Weights of a small transformer language model.
Size: 16 layers, width 224, 4 heads of 64 (1 for keys and values), MLP 576 SwiGLU, vocabulary 8192.
Architecture: rotary positions, no biases in attention or MLP.
Training: 160M tokens, 9748 steps.
MLP neurons of a small language model. Each row is named by its layer, matrix (gate and up: input weights; down: output weights) and neuron, and shows model dimensions 0-223. Each number is 128 + 24 x the weight over its row's rms, rounded and kept within 0 to 255. Numbers have three digits each. A neuron's up and down rows have the sign that makes its largest values positive.
After each neuron's rows, "fires on" lists the tokens most often at its 100 highest values on Wikipedia text that the model never trained on.

L3.gate426:115195111178128094101130117139098102091110118139170122120123123133099135147138151149140105118154122141149145140092150090127138137139138101113108100143119159066109123154093165120167150118125131181142107168118128094093143142123118141145103131111121077103089186143148166095135165184131116083118131141107105150136122157106139121140111127106123143118115143114135136131097165150109061116119127171114103131153122098106124106132132089147147113110116136155134101104135140132137117139134142073130118121082121091113133118148211133125137150103127107165128094138114157127112098188168154106128134085124080129153138106131154132152142134127118124143108147149108163144147133116172141114112
L3.up426:108096126136169152091122130098083129123125155085100141112124135128092134128142146165122105104128135117101149133124130118151165164132086129126096133135117112134149116093072145113117111145164097130129109065130143160130165109098138152129114091103174139163101145127158117114139149103144118136123083168147146124167132163145114183109139149114135117137120129124119139127139118104121083132107131121156152082138137150095147143173125187110091149154132142097140117157127139112150153125164119139145154141062121124172147099104176141129068134101168122126116099122110129113137098101113085132129123124176130111160095138178132147086137132129136107132123138165131125152181172098097144151126
L3.down426:156126141104112093167170137114148138133141144095154105134139131170111134119146118085134108149170165146164123101135151132086138138123133142120142087134189170015131103152131126146151125094164147126135124181134104128146119098074118141151123107133095130106168101166123147116136169127103168118080129168154133126124154080098164100139122113149119137117142112141139107125128127116129154123179096103122122178132123103102083128091145085125134143143129120142108136149102153129125114132092135107117125109142121144090114089165133143120145126158131111079134152070126133114123134136116153196119111115123101121108164133128121108126118139105131130129155122141116153149096108104156128124116
fires on: "ist", " army", "gent"

L6.gate228:166086114121101168099155157107139136150158140114129137124153156122074079127122116170099154164124140142136125157146096152123096153130107107141118181087108112139153110110114112127107153141133137102122149114146134146120121134114177078110171164129145156123160105103118091146148143143156161097133109156113132112118125096138203127139129134145115117114093139160115132102175102141141159139117133123111165087092146053151165085132168148127148120154152118081113145150119126150108146163125094152085132090124131150140145104107106111140108112142149148092145140097117118139125139097106124127147117132099098132115112103126136162134118095167122137147143159061129126120112158096129122172117
L6.up228:146122107122137132088163143125108117116119078158074134154165143166087096116120125103143121111156116085130118143138114124117125136151071149116167105148149078133110105138104145157093139115102129098157168127116100130148114123125156142158120115145080131106118084111136138105150136182146133117102153127094146137117092096139194103119102119108130140139145110114107151123158147139142123146173125082112085154117139114113158118094148096145133118119127111109132165137119136173147106098082128145119150079145114137156111149144168094132117144154096141131117129106115178104117102109184166098128122132140098139136147136144084128189149130148137122135149123110117146119131179128151084181104
L6.down228:110116121079111128132151123123099126130107140143108163150128154150079131115132133141132127144139109133148126134132133175112124145149096163107114133145112120166130156120113058140121128150115127111107087165135125122121126137144088169191114126089097150134131138104117133092161167114168150130127149135129187161167112127149133175110139132088112123173117138105149101120180147133165125129123161119116094172120145142118165188127169098118139167098082121087138183117086099139169158142144146165126158138133147155176141112114145136124109137136137115126139137144115134106171109164090121118092135159133096114146176161154108110094159109126126135131134103169122086115113106126131150145134
fires on: " of", " |", "bi", "ac"

L11.gate31:142139125128162108107144115118149122075142110162119086153135108125116132070137178131103126147116113158116125133149142107140109142196100086135123140126123142113138119106185108114117111191142076117100085130128096147101143155083143100153119139106128106129126110125130121188126111104155143154131118140126093126113156138144194164126136124163171121132107138154108113107142123140126166146129119122137139132110104119106110183131122110107114101115096162147154100143134159107167126171130121141083167111098143136166162099123144145107141123158123127088117094117130089100137139128107160176095155126120147160149133131125140136155136176132153148136083155125120106200094124139127115097122
L11.up31:105134122098128112093122093135150136101103096135131080150136128147155161120144139146138124128108111157165164081115139162114186122108142122151116128118109159126114111151092133102125149163149121134138081094097166133126157158105142136174127099142133124128128179131075145131084119137166149171105116147142114136111091185118123137151115130165139106108122138084094122116102117145178131156112123150137118087162121107070158153150102143164108122127100122125123126120089141117164142182089133102117150113142121121086151125118129115118144139130148148124106122089137118103110160132111152105138141088094093105129100092149103129127147154113144122142148111167102117106109074154119160136202
L11.down31:131143121154165146108107162141122123152099147136089137107097109143117128149140153130122124155105127127147112149114141125148130086176128105174172115150138114039124146111125134147124131133154088158101127133094121095153153106148117130129101119107108122137085112139142139181192106134118161128152161132111128088137150129100122177156119124145202108146125175114126127111115136127148135122161127117117143104117122142114082094097095114111106061086158129138116109168118112122133122110109135152125138107129127132131115139118168152116087117131099100131104140180113145121143141107135136209083128121086145147132158142125136127099105099122133088121131115097108136175096155097136153117096
fires on: ",", ".", ":"

L7.gate215:163115102142187126119161102157171161126114144131109131102116115186092093115130147149120146125166096122120167121145113137195116117086126083132134154133099119130132121154127119113160140181118123148078144116131165116107118158093127106131091092108133134105128108102095121129114085160177114147172152124131094082096102150141167128110147135152157129114165124137142119092145124122152131135109141127117120095127134123128116165135141125158148139129118131115166143101097107166166154121160103119114148103107135153115138068095150120114101132133134148132144092110161109094147142141150170141107157143083132153106129118082146108135107138178143143082123153084125142166122114129116076111148
L7.up215:112160108103132130120130091135096142107126112152075065109105118155082105154159123140149119157137156148135142120111125156120115100124130137124140118131113200111090110150103149142110113120142089094142071130106095117116128158130124108159097132150121126131104112115136124157120127167119108136132140131112119161127135124128117126125125133104139080110130110152125097103109123136132103111099159143092142102097118131094105090141139121115131123160103111140121155083102107098136100156125193065109110129135144093132156100078113148141155181125139126179145120132158115143176199101127145100141170126109134153107139110149141128133163133104144149116138115132093155156146076070153156147165
L7.down215:108120127123121153123094156133122117128158136134115135106094161088130141152122179165107103136146166108148107121120123093109113144150131110104138106123148131075184088114132148123139089124099135137129115148120139136121114130141146153098082144105099091134103116103143163128129108147152142103144150144145084133141131105093128114098130101118199088117131120128110148119123111142144147114147134164114099135099167172095150153153135112111137017105073100146106131159110124117139138123128128115134153113146149104137140101128179118124147087104127131122153108072127119144158149146099125188086155117136107160092133131140118139115118103092119134137142098114158113149071140140155113092099
fires on: "\"", "-", ":", ".", "ne"

L2.gate525:178159141143132156089160124138114122122114190158091116129126096150118141099159103116130126098105128133159096143122146124145187145155124122150109130116148097097166109123098113072127119114127119110148146068148123120078073137094148133111134131085136084101140122073150150076154148146124116109121162117168139144138145126151176124151150142066145131148134142137123124129104103143158116097152166155126169138137148124154116128183166113157141139113100120122133085127097135144110120146127120099131136107153135137144130124081166112118103107145154154139111140121159101109094115114112175118136149121150112134123092150130143183137086168147112132141128118130117144160167100099126086108110
L2.up525:104157158122142114157122148147120129142125143115179161096115105110101168099129172126141105137122113111130115101118139147126098141150149130115171141121131124134094135110174137127095124152128132125142086102118169106152148174106110063111113091105138129123147086117141148103089100161118148141150139120166093132143138169117081131138125142147125105145141129121132118097179107162178144104126119167123118115163115135137154138088145105155127119138132104111080152130083140159120149125117160120140129118063181155121154139160104140161089157098147112089178171111096087131134111114132092164121114124121154122102158115068117140112116121135155129135080132143117129135149145166103084143143
L2.down525:111147102121143140107140125122124149110086131158118159138111073105159136125143164142173139123136122135184100133133113121110162131132113123100180104112121089136126140071092097163111100119155150171123118126164119154114138082113139148148145131124129106134121155111130087120159108118115118102122127092139118144160129107109114105129110100114112123133148127133173119082180109131109155105098136153111125180113139140151147150116151138138143143133096125147121131113131123169107135148089112113133117121179163126183138126106123097123147161165153156154125139130113189109031118169100199101113115135114133126089138144154086136114120105134084137170148122120123110115109092123131127107146
fires on: "ly", "y", "ed", "la", "lo", "ern"

L8.gate444:165135143094151165124168109129091136165180144105127146172153147093117146142175128122128157139132144117138124157141083138160134140169175094133165127110117136139154093147154094131094117137102131087090132149137106137137145176162117137144147144102151145109138099106115130099126106089114155096136139130161134107112138111148120133154171153100158139167115134146110115106115085136160121131120084121148163106140102155151125112146114150120121114156122144137196135134145112175127102125115118122139159096138140179162141137120093126153105137106150130093119143161087134115138118135157153161132146117092177161126113098105172131180089136086106152129105134123129143122103134106102097148067
L8.up444:130171137161077107156198111139138099107136121176109145137154110135161096075114164085133106086134131149175116135101115160116140131163133092104148160143127145139115106163165087152096110132079140093151130156123106146111114131130125127145124137152145121113158095118123131093156131098149128090136172119143107131119123108114131101113190083126125133168118124132104167115125118125130144117109142114146130145112152149155099136119194122100104124112136163123110134148140122155119113094098138134123120150143124120186104112120149134162140103105102146085133173162134126132177103119136121125120113125132156178074146102150108113174151139120136111133098166164156119094082134144152123130123
L8.down444:108139131139105130108110119107148099123130090148135143158112222115093077114128114101067164093105125164093113129116117141121128150093104092152121115153121155113135149103097104155108116095148096121158142123126146135119088096129104134138101112126160089134095126084179125131169176140135139095147083099110121191135151103118162136130157116130123117124147089128148137155175155130147165092100147173156101133119158131128159157119129113109159117088139137128111153142100118117125134136107166148140081126097098126160152100097178107139105137130143112121141130109117111155160122102101138106137105123126113138118115151121100079134123111086122113133156172118142128075127125134143117115128
fires on: " of", " |", "ly", "ic", "c", "t"

L3.gate109:127136106118081180111173162110093059143138113122129109124142144171124127074126154164143105177173158117149123131141140131119103088115097132125152112115158149142101073136129132123080118120125092105145118166094082127133103148135140131141122137109134117136179101116167124149120144153148122129154125142129137180133150129152141118133125114089122161124120119125070118122148087158117113128143079090143099118098152128139118123141149101159116110138102156153131149124099107088145137130121148098141135093131129076141148165058164109119117163126129071147186124134139103133120136125119140121132143119149140130123133114137144161185073149133124147097126111159118099143164130108153106143139
L3.up109:107102102100135114108161104128109165141124104094129158131116145138105128111094169132103140147146177148081113142092133124104112127107098143119119119168178144120103137138146116097114110081121126108113108138130151146141110104157107125136114129142156146126098146108111107144163097122158171131136131177118101160133113097111128105135146127084127141097123166145080123132128145104081150129121095081147097164133137091115152099146121121112115110145124157136096152113149139137157190139140167155138119079149107126057109156099127102113116109108117134115109104096153128119089170122127083116117134066159123120114151140063179139178124137108110125115146100103103148158121166156120112123133
L3.down109:128122104124120084128110119135142162123124151149160174153128118126089141138125134112117143136101142149106186111120148126108079122172151144153143157179162143160119110112143150113110115130118126132101125146069175147111117112165126123130129159127126124147083148099101161086153095085141172127113136138156132154161128113078125081161153112105115152089125123120137124131135136092113102106139137126171150106123144111121166125180115112139130156135127104117120101118139109180122125132122099172107167132115151163072117106152096079133118131100163076134088094101113124099103187130138103096131154163141098122137098144109127129112149126118153150124147117142085156109105167162114112106117
fires on: "ma", "ki", "po", "ia", "k", "ist"

L13.gate550:132124140092128179135136173153090113104149108153119110172120138127128125150183151123125158145111153116107124137115116164140163111193152158145115146108172128132109097094149124129115134177163140124113136157113110092142118169096189091091162139116137128134105133102099150170124147094114114156149119155167155121120107117107130127107080177139141123123078155137162124111135085082139125135112127119141146115132107109146112166164111112135080137085125151118142154095108097141126109114121126145112102153108128155128164147120145149155119127088153150142128104130135122069147147092138127136101142091091153145132127118115125143102142126102106170173100148113103108120147163151078087136141
L13.up550:156130182152102158187166133129128108149139121135157113154118177145168129107118110115136154144115138138151091132110155133086084129131155131148117147153119106117143108111162104137117113091124141101145120153155133133158134105129168088109137138107087112107130129148108137105178132110151135142166085107145165112123086138120089158118100106133164175124134120150155141150124124122114126109134158095126111176133100088133126185131094123103107116110173153102111098115093141123116060160102121176131131118129143162085136105118131093132149106141135137157140131165117159135104112082129100100157120121117148128093124123097128093118141064114121141147137056143127128101142157153139108141116
L13.down550:147147111137139105128116157122134148117136106111125131153152145115117139137142125109103125095137125104093134112128112132131139167108127151119145131135120132059118137176092145110136138148223150149071164114116121131138123109137104099127110093136147181102125122146106098102098151132150108068144131124137092154114128126094143090133171143120152142124120129130097160137141149099137146082092075144147098113106104116101115095095133119131145021167124137140122128119131132128145111107118120093110144144106183120120112138134105128131121021118115128102130136136144125120118122137123186104133117106110081121144137132126103103110126117139126123119121107126142105117111133101176158127108
fires on: " and", "-", " of", "/", "–", " with"

L7.gate278:107090137120104126127141115116096148116139073136099097128111109126116111078159136117146133140090123146176131163131150124229173160135127088155126168109125122120116135097102111092090083117136099147143145144136088153125126150175141147121106105096132158172163122157137127135133152117136174114160128097119173110123111070116095135135160141114121087098090120131089115152110123150133123133115140105136118110109125164128141157111142161154097136149149085093164144158115095147117126124103158149121160120155116165143148089102111112159112132141137125137138144145131121140152163141146119138132140141136110112135087133102135129102144157108117158106096109099131161165173087114099170145130
L7.up278:133156147089108105127153174162136148145139138148168114145147142121120132118113147125089158119139119106105144140125134097091084141163161121098111131104157139145173107122160121121085131144134113145088086148111114112122125158123151147085151100088130170097093112122086126109096137144127088127143109136133105117150121141178132135138156146142122137142080190143128155106124100116161121124118118112173156121167152095105125124139094105099137142094112143158144160113079144132141157126166103112114089097115127158149140131088125143153104119078181134102122161091097116128076110131117171156150125105112171116089159096152155141116120151113124148137121139152140143127104164088093111163118
L7.down278:124130123110118135152134154122103144130163091129106104149129113109110098058144137150124145118109144147144116149169152138105133153165177112064092133125116131172122135112120151125110132136154067115142160181156116107102091171176142152118125126111102107144155113107112091118145107078072130116159153098118150100114144102131102096176135110139129153151110099097083112116128131118160152131104152083125124112134155129091114125079130201107137149131121132176159148109111113137146118071106143138108155140101152160156124113122117129167115149152106118098142150142123123186096143159121149143124117108135106151129124158131122129100137148136131117136105105127123115151153123094094168110138
fires on: "ly", "y", "ually", "igh", " and"

L7.gate367:123129116081104086106117107156134133172153143152163105129147147152147170117158097142094090138129153102087169139164115143134084157142137147131110119154136100116170137133075129111100162105142132134113170151123132094136151166092140114144065105125117112138149133103133138123182174132136166108132131137089120169129153169139195180169122131116126140104150129123144119153129111117132089086126141092107122117125134107156146161144112144084158129151128152168167146142135127179131134172142120181098114111148134141135160145127176091131145134138129078136127102129146111101167137134130133131115156125138107138100134154116112142117111135108110144086139152112100123160128140134155092098148
L7.up367:128136146106082131140134153144131168144131131102136121126136141105131133136072123135144149131134086124138119172130109163150113136138168152123084134133121144178159135128094110128125122154108154090114117113108117141165112108156141085107181101120165146080170117144115156121130163125156100126128107160141089157144152126102136120080154138107107144163119113140114115149097078098129153153143076130155146141137145096123118103101142126125128147121168131089160120095111096134094123107155056121114107158139113127100118119132096126157120113139118134091145143108127162152099137044137113114089103148111134095110146101110134118142097154173091082110091143100136109137119138137142074143098
L7.down367:098152087131125137118090133162114150189106123166151115126157140124169133091142113172133122109127139116123146123145145117154107136141141153128121153119173107115139143140126164120131160080172134153112104145126129095137169148129128126117074144096140144140134148067101113123147183121163156109116143141097113120103145148159168152138147151106187128128140087097164121159127081114147153126177121127112123162109174118142135128147092122098126118157089114149128135119148122142120145126159137138105157109116148159107155147154132147144157131155166112158165103098112121108146076128155135136105170112175113109114155178089093166133156091125124130116186120132090155144120125107136117134144
fires on: "r", "\n\n", "t", " Mr", " vs"

L6.gate121:174121128162173117110146137079112142145107138146115124118108145156113125111115117138132143115123105147079152140145113115134115159115167159124119125089136127129122170158140090102134135134119114081165072155091115089142121106093098134094169151149111108124127129129081123129092146158143157133174108149133137169158114107182105106153151152137088112059141122153158140136120092160116151117108094132127145109127126152084126113148160135135134154137140139182134076164128156125133143109106116129095163099152146137135104148118120102131153117097161102110117099114118085119142167086158120128104082118138126157174107153140124095107093130144145138122086144128130117145192121120132092151137
L6.up121:149147162113132159113116155154121093145128143138127111124156111149145150130107154116167103121134137121170148119112095143124178129131167125125090114119176114126107109165121116120167124133144123114114071149146118117181088114145090136071126130138110067100132164134112100130147138146124130067130126073075097150094113101116106116168149118156098111126150127124138134112172136101131169084126108102141148144152102145105170118103110133130131143144155113109135109115112146160106183098106121112134124128120078119108116154173120126151155090101112115127105147148139133141119142140156093133142102159175107101141161131107102064155076148149127146125131112131147140116135084171105115119116
L6.down121:113132126127094174123109132140130080134145102134161144112153084098136156110135118098119092147133155080139139100118132118100141101112119081146149129167161119141082101104161145162096109153153141183109167150153135163149112100157111114094088148107134068098183156113134149130179120162109109082110129092119102091097124131077104111114130100146134118190141161105104131098151160120131152116107159119118109153166096128128112143093089142127117123139131135121111154152107105125145136141140126134138108124114121126133132143140160097131106102155102130154090143151105158149123129148104129157144133118142094093109165118134111095183127135149109117151156100134118160142090120155096145093113
fires on: "=", " the", "ard", " and", " mountain", "out"

L13.gate454:144139095124114130134158183148129125172130131129079107145129141182145160085131108128126125097110131126118142113122130144123128097110143178142109133139150165152158096161123142125101144132140109110150108126126134143107136120102136136094133125093081112151172144116113141157131165140113112116118110179113119161126129110144128133123157146122137117121113165133132121151124115127132169066149102095152099149156110171117102162181089158149109142127110134135109117135078115118142125130143099126120129126108183219143139144068112145119124140089208079148163145147171102125128121134115159156126154121134183076124138130129129166140117106115126133164138133118084107134140149121112135107152
L13.up454:144102135130123120161098144122127183135129147110143120115135123143077111145119097121169174122126121144133105095119160138137139103127118160108141178163152101159139140146106086101101133114163098167108114093103115167107133162182112088111131159114162140155142115155131130124137131107133135152122145150135198136123113136108124142099090179108165110125122133077132141135074060071145132117139138139119122118161149146166131123111108137169107102122127102126162141146136152147124129131116145136129120147106157127144134126073095150142139108118152088127125111121121139094060134114148161170140143142124134095147128108156155110124129154120181089082133146119090137133085128151093104136098
L13.down454:136184126156144081105117153139154097132108106151131134119141090133105112177122139114121146099123156132116121124127145135152110088125117133096081090122112167169126129164156139132096115140103182165160166132086162134114157169073104112141107150136109086118156154080118111111086105123107104111125137152133165091158117153126120143103127103148097124146177132116131084179103140104104152091125126126168110134085108162132100176152116111143111158134132150099117165135081108120124130111128129133103134096129099145149082147116127094159152142155114133172135110135148117121121141134117146170105148105174119127126100132135113158141128142109070116141165147124121129141082124142139159095129
fires on: " U", " al", ",", " to", "–", "."

L13.gate401:136152114129089138114125199131119164067135166121099112131129137104139124121157106130136121137116106112134153146176115108172152140136145117126152111143145175133059120124131133085119100123154138143133147125155110184143131081146103158140121140120121134135184130134094136137118146125086122080088109151119138114091120158117099148117133165172129139104115174174126123092137116131113049121128117104113133124139144102089137146106122142120124094124146146164161112136120118131130126130129098107111142116146164139161127155096112127140136092127143128118141120123090098183146151106109116113138171112130101137160116143154142140097097123108138123077106079136112169096179174090117127149100
L13.up401:100130138123102134073145161156124136106088173122108152090136116133133106120145140117148105097105152125136137118151126133079179125118132160115171125087154151153124113117105163143105101133174174121119113132123163120115111096116151129139156135078116138107168118113154135138175180128136128053100121152114145132113111124132159122126163177136109095147135134113141100149126126167130136132134134133139117166126148104126175132145130084112106122163134139118166156086130102146151146156171139121127149138123120134141146171161133183158132109086097108140155130099116081111148141130101103098135128081125129136173098160107138166115113105110153151136103079140128146071142117133097132171131
L13.down401:143095155154126114128123133109135145129147119145128126119146106141107133103146140133112148143142129130104112114134137109134126130131147116139152103156126105026129124135157121107133122131239127145133137138138105117118135112143134132094127135137128124126109122133127108142118122132151150120130140121158121129144115112117143119152127156110104098123127136117129135111136141124114122153149119139105128140120154134111160105139151126117135115118131140145129127146125138123131141157142136126123143145128141144118118103101134134124119000131086124120131144134129123130139126116119112191121109136135129112132122117113147128140146111148126141134131153117128124147121146129128094122102
fires on: " the", " a", "|", "=", "a"

L13.gate125:142146120099082153154126135120172121152128135130135088153141116127087096109158140154126149129141094123111145104158116108110151165084123118081113114080126123110119116171144139118138123158117136133122121128128175126112080127107101163123160142097149102129155121156083136173103125163146113056126136107122101147160130101141116154122134109197138131124128159120153099183146140134144144120142143112114130146110119105111111173110172153114130144130119187192138073120097161135133145133116093127108121122147166150134130148097122134120110092099132124141147114079119111107113139144095135128097164108116120131137140134098068102109143140139131158143086181147134128110120117121063137112150
L13.up125:084144145107125105128055140140152113130099185160088096112186139135123162135119093105137135138133073090163132096138154147150120128135187116139150140143113145140128144151155116153122146108129113134127107103081091176135095111152123131080128152141118114161150084174123120113100111118110142123166120147156149124140099148131106106120098100132125127137099142126154171147119169122132129141161115115133157127165152137159154097133120132165127140166106137131173113150148145126141097100113142091131127131122156129118161147115134117167157100145101085101133096103130096113131171110108135136116078164153153166095105138149158126136166127111192165127102115121114102127122136125139171133103
L13.down125:135140157125117143134105138172129150130135121131126180138126095098144146129118145127143118138153137119108121129102124119118153114122101119137153133159136157119095106099148122127131122111138109126101152121135186144128126135137107154125109141090116120102102109139094128161145113150099125085140130129109110082149103133121137160152085134127154096114120152111138133085150121160105117120140141128148110091110113094114121130094110114087118086145179122139114147147133113143102137143148127107159172130122082157121150104127120125132117000113112183109142117085110133143121121143155194235113139140149106134105119157085121133113146134145101108130102128120107150079135156108146128100122
fires on: ".", "=", " the", " The", ","

L7.gate14:134129119156099168156155161090115100107116152133082113121155191126082145094166134177099165118126115088127163141180118135118129143143163105136101154144058133135138127131110133143061156126104121102168116169108102136157122152133134133137132151114127111117146125120131140137136144128124142122108115132175161131117137138194124148150097132121170113171106141151146077105136128140140142085157132108108181155134135129116119112151113144144138096176106140130126132166124119159134095118101088121148143124147121138181141130100117133126100149124134117079154155091121136142144139152147145164099127148145125132171078150139127111104106136144148115155158125115155120119150151126087111187109
L7.up14:114144156142109182126163159126124051110124165161088133133138152109106084110137116178137153151152151089135112094145116141128146124152120097075081158119096099131123123108125146204099122158130132120130132136149080147140109112137135122133130148109150115132128106116142150155155164123166108112119125141134107130107117151130129152134096131118158114165137122126109112125166154122054112093164144145136159197163159124143148098149148144117102114146093103137130118156152135113145159150126058162090100150144108141134108110129135165113142115155121116133126153139129121090143107157115134099116105114155093113173107166158127112180140133141121146115172118115136115096122121132120139151131
L7.down14:116123156133138137095132125098089075129130128157125149134122102103133101171105152112127130153171148154098127094136113092123112087137079090109098104141118110079158133151119152115182141123138156147112127115145129131112101115123104152134128125117157121132141114090128146090142158088141103115094123104102098150122140115041139164078127134103149132113158116130117140133160108123095114105119129163097113144144137127135153135164130141139171110082123120113082121118156143078181161149126071168098098099135105109130118123114134118109172103121116132150116113176111088080106107174135109084115142109136119137113120163136110090184120118125148106135119124139126144108121115127121162094102
fires on: "=", " |", " of", "c", "\n\n", "f"

L3.gate89:153121109162121105150162157112127126122143121138126135147191135130148154092136109122126154169135107120093148185147104148080061147102130158122107082123104135173096143138155145120114118111077152108152148157140145129153132152122144121178131155130095107091135143143111097115126137103174165112164085152171105170136119146168162153137128125092127135113147080122117120132129122144138113116134070090094143113125136087138089134097128156123136133207128151146107093147095167155125130182144092122112112088122146137128130147106128148156115123100108095117145145098142135141126125096119158115127150138154153146116135112088122119090108150121148139127164119088118105126124131111128119159106
L3.up89:138143130091147087146147135197130098129108143084160097131146137091128133177118106132154121167139109122117104127095122146093075169140132149094125110066132126118165155130147115135131063155137125111130100162121119124109113145120126112179079147127103102161145145142067156115104078154130111066104127151126110117125107138124111158151103139098131160156146171140140079108104111126100140118164113142173140126143095124136148139096120101150126099118143176119107127079124171135093135132164151082168112113110134145144135122129145171132132115112141100100135128136130125143148148107145134140085107151149101111141168149138134157133106144097131153136119150109103124096104104136115113148139
L3.down89:126116151099175116090134117193134105139101135152122093116140112108128150174117127132172131116119155108177111071089162160111153132161156098149144139067148123169120145131099155136127099132156140133147102137174129159103123132114165137124114115184141145105130125100106141145106108169116095113053151142083150108141078127133112126148122112098135116113148143145129092109103102127111153118157150148166118115105154106129131111149120095148123132119125126115097126119145160119117133131145120092151095117126118129135139112116154071122107053150136099156092110145128120160163129150140105105120146159134135086145138160151109143145098140096093130108180112127141106124093095132153123109147
fires on: "d", "uc", "an", "t", "r", "on"

L13.gate470:109122153110121141140196173074093115109113164119118156124085145154136143122164138116080148094084104099114125139110122118134167132145166127131100108120155111113110096128127099101168152162119078107130154183088122140115113091118145136128163113119097148145136123120081107159102115087141152087139118131116113156121145140155140117161108170141104102084109172148154103170116112174144110088133064141156116130077164127153174133146119149109110132154131131173147138086090130132153114153118096133085149135128127131132121145123131172112117108133154141107087119134147109103132131150127139155119134079137116153115089144111118113122110139147106131122116117104137103085118139110113126120163
L13.up470:095111160119103098108132102114129135085167124152124150164128124143140100132118130139140124139116124211155088149114168097134106075150138083144120153126095080130122131144136134142142135080124096110149114129157141087147110133102138124098147102144111124130155104157120132124150107101143117144150115129133115148135159179145142174153130099161156153147141105122145141150134131171141162149136131125120140143176137154092131158133157118109135115106124144078076155165124156130124128136138148139149100127133151120130142138115159118098109123132191171127139136170139162074145134096121158123117081121168129143136128106164118134151137107106130086149081094193136164136096172119167146144129
L13.down470:099108108147169098152125126105142100108121112122140142115143131136136151111150123126101116130125134145091110109154108176128137159140121144120112105154165106159123133142122067120152179155162124120135133148095086153128156139063118155133123123106128194147131122124116091132117162091138123074134127116109101091120109077093122131160111151113118158166104109139121155114135166126111098109059096150147115095086123083159153099097135120122132139111140119175159146082134110130123086098105146131099099148107140092130120121144098152144122169138139115149075100171130102138133115160129126116125124113103090125153131127097114107117146119166147145155104123112105094088142093161132083114149
fires on: " and", " with", " the", ","

L12.gate81:123122136104101138073177113139146158108125137116119154141163152148126158098114130109096114119150129134112161120148111135161143124164134125100114137132113151114112105130148099113151152148100088133105162119122098136102079129118124149109132107170101062133144139089140159128118154080104129135136091157131157184129138120153138122166160111130109105110174116140115094129130136139100102095091137095155129092112110104135125151136151130097125166126099147157093154158149132140158073130147134131123127115111122151146142118116133125120107126158172106126170149128144142115161109136078170144100100117124127161119076100099159110172092132165072110140110094127132173137128121067089093107135
L12.up81:129088069085113131106150130097140152109125087101137123141115114138119122092110116117100157120149143172098156121124093118189158089114188163121112153075150119131140132154150076139132093116118105085148105107156156136142098120064093110126138088165136138133116091103130117120099148102163114093122092154125144110144135106189155125138119143105107139136134124120080128134169126126118171142146111079164129117099147125116124105129099174115117129114131146134112153116139116104144115108130104182109134137078182170150145115116135128125123085155114115125115132136144152098171114094122173127112152102116101143132147116121111112161091090137119131147155161110138142137126134149119139110119
L12.down81:134114132148099128154103133120122116116104120093138127116134141147132119131182158116081134140119121173129114116082135147117156148146085157135139142185121082052136139123142114121161135145149140104177136103161136151149127137129137047124173135126109150119116131124117101136130131098091127126132147147104097124142131086137133144165107122115144168099115106108173129141118115106127110110081133128134106115153140095120130119145112135152136074135153113127121148145135109141129138116130082149078127120125169098129117141170081136133093034130116130132099098143120092158150169101126120145130137140103118103130113115063157117145104130159114107135074136137108119146129136148144094132068
fires on: " and", " the", " his", "f"

L5.gate518:100144149168130104151163150157112161097171137102158144125096139149103164110127116159065109142146091101132175118100120080152109170087157113144098161130077111136100159146092143082114111128127140077111158138117140148134101128140082113148073089151148110144120145129134091118121132111138132133085095170154100152110143137122146094115124110156156118130100200110128126109099127110149133105131109131123109092158102145089141128103135165129119115117151084132161104128119153113128139125131114120105145136079103108095108133139160162162116115100104130150113110101137095108122104124075136084093121098151120144153113126131104119131136135144120120105137134104117129107092109147142125119073
L5.up518:130136081126192164109112130128154169131134151170127148140103121113101118117148135124089130076130129107146122127106146128137123145148155131126101164123148125145174133111074146093134136143139131134152145106081084123165145142159098136134115113130142110156047145113113115145118137161139139144122132133166120151114127142132114159134073102139137072157102139109108094126090125132170156131128119129120131131126095180126150122154145155123107137159106140111072137148112160128135150138129158125164116115122084105108096179122117143132148182159119092118133086114144124154123102147147142146042150148118101099142126102143117136119143158127154141112146129113130084148165125188140144119100
L5.down518:079129145153138103141111173133118152106166140112118158092127112149116142120149170120106098151147148155105132126121115098102163149076120094142129099112114104072089104102115133104161138127195091157192168157157131095132096096139093123149078143083124087128129108135133144128135149125089151130108093128111101182130159128103144133099156156153087149130118120101132132133166108130119138131154131121091116127140139114144128145100108187121148153119148122176147123133105161104156157135132128097116177140095146120142133144137124131104124085107113147155124114149156153100124134146117155106130091115172138090138115168136134100114170102120110139120136129134123155157107109121148126068115
fires on: "ist", "ologist", " politician", " Netherlands", "t", " actress"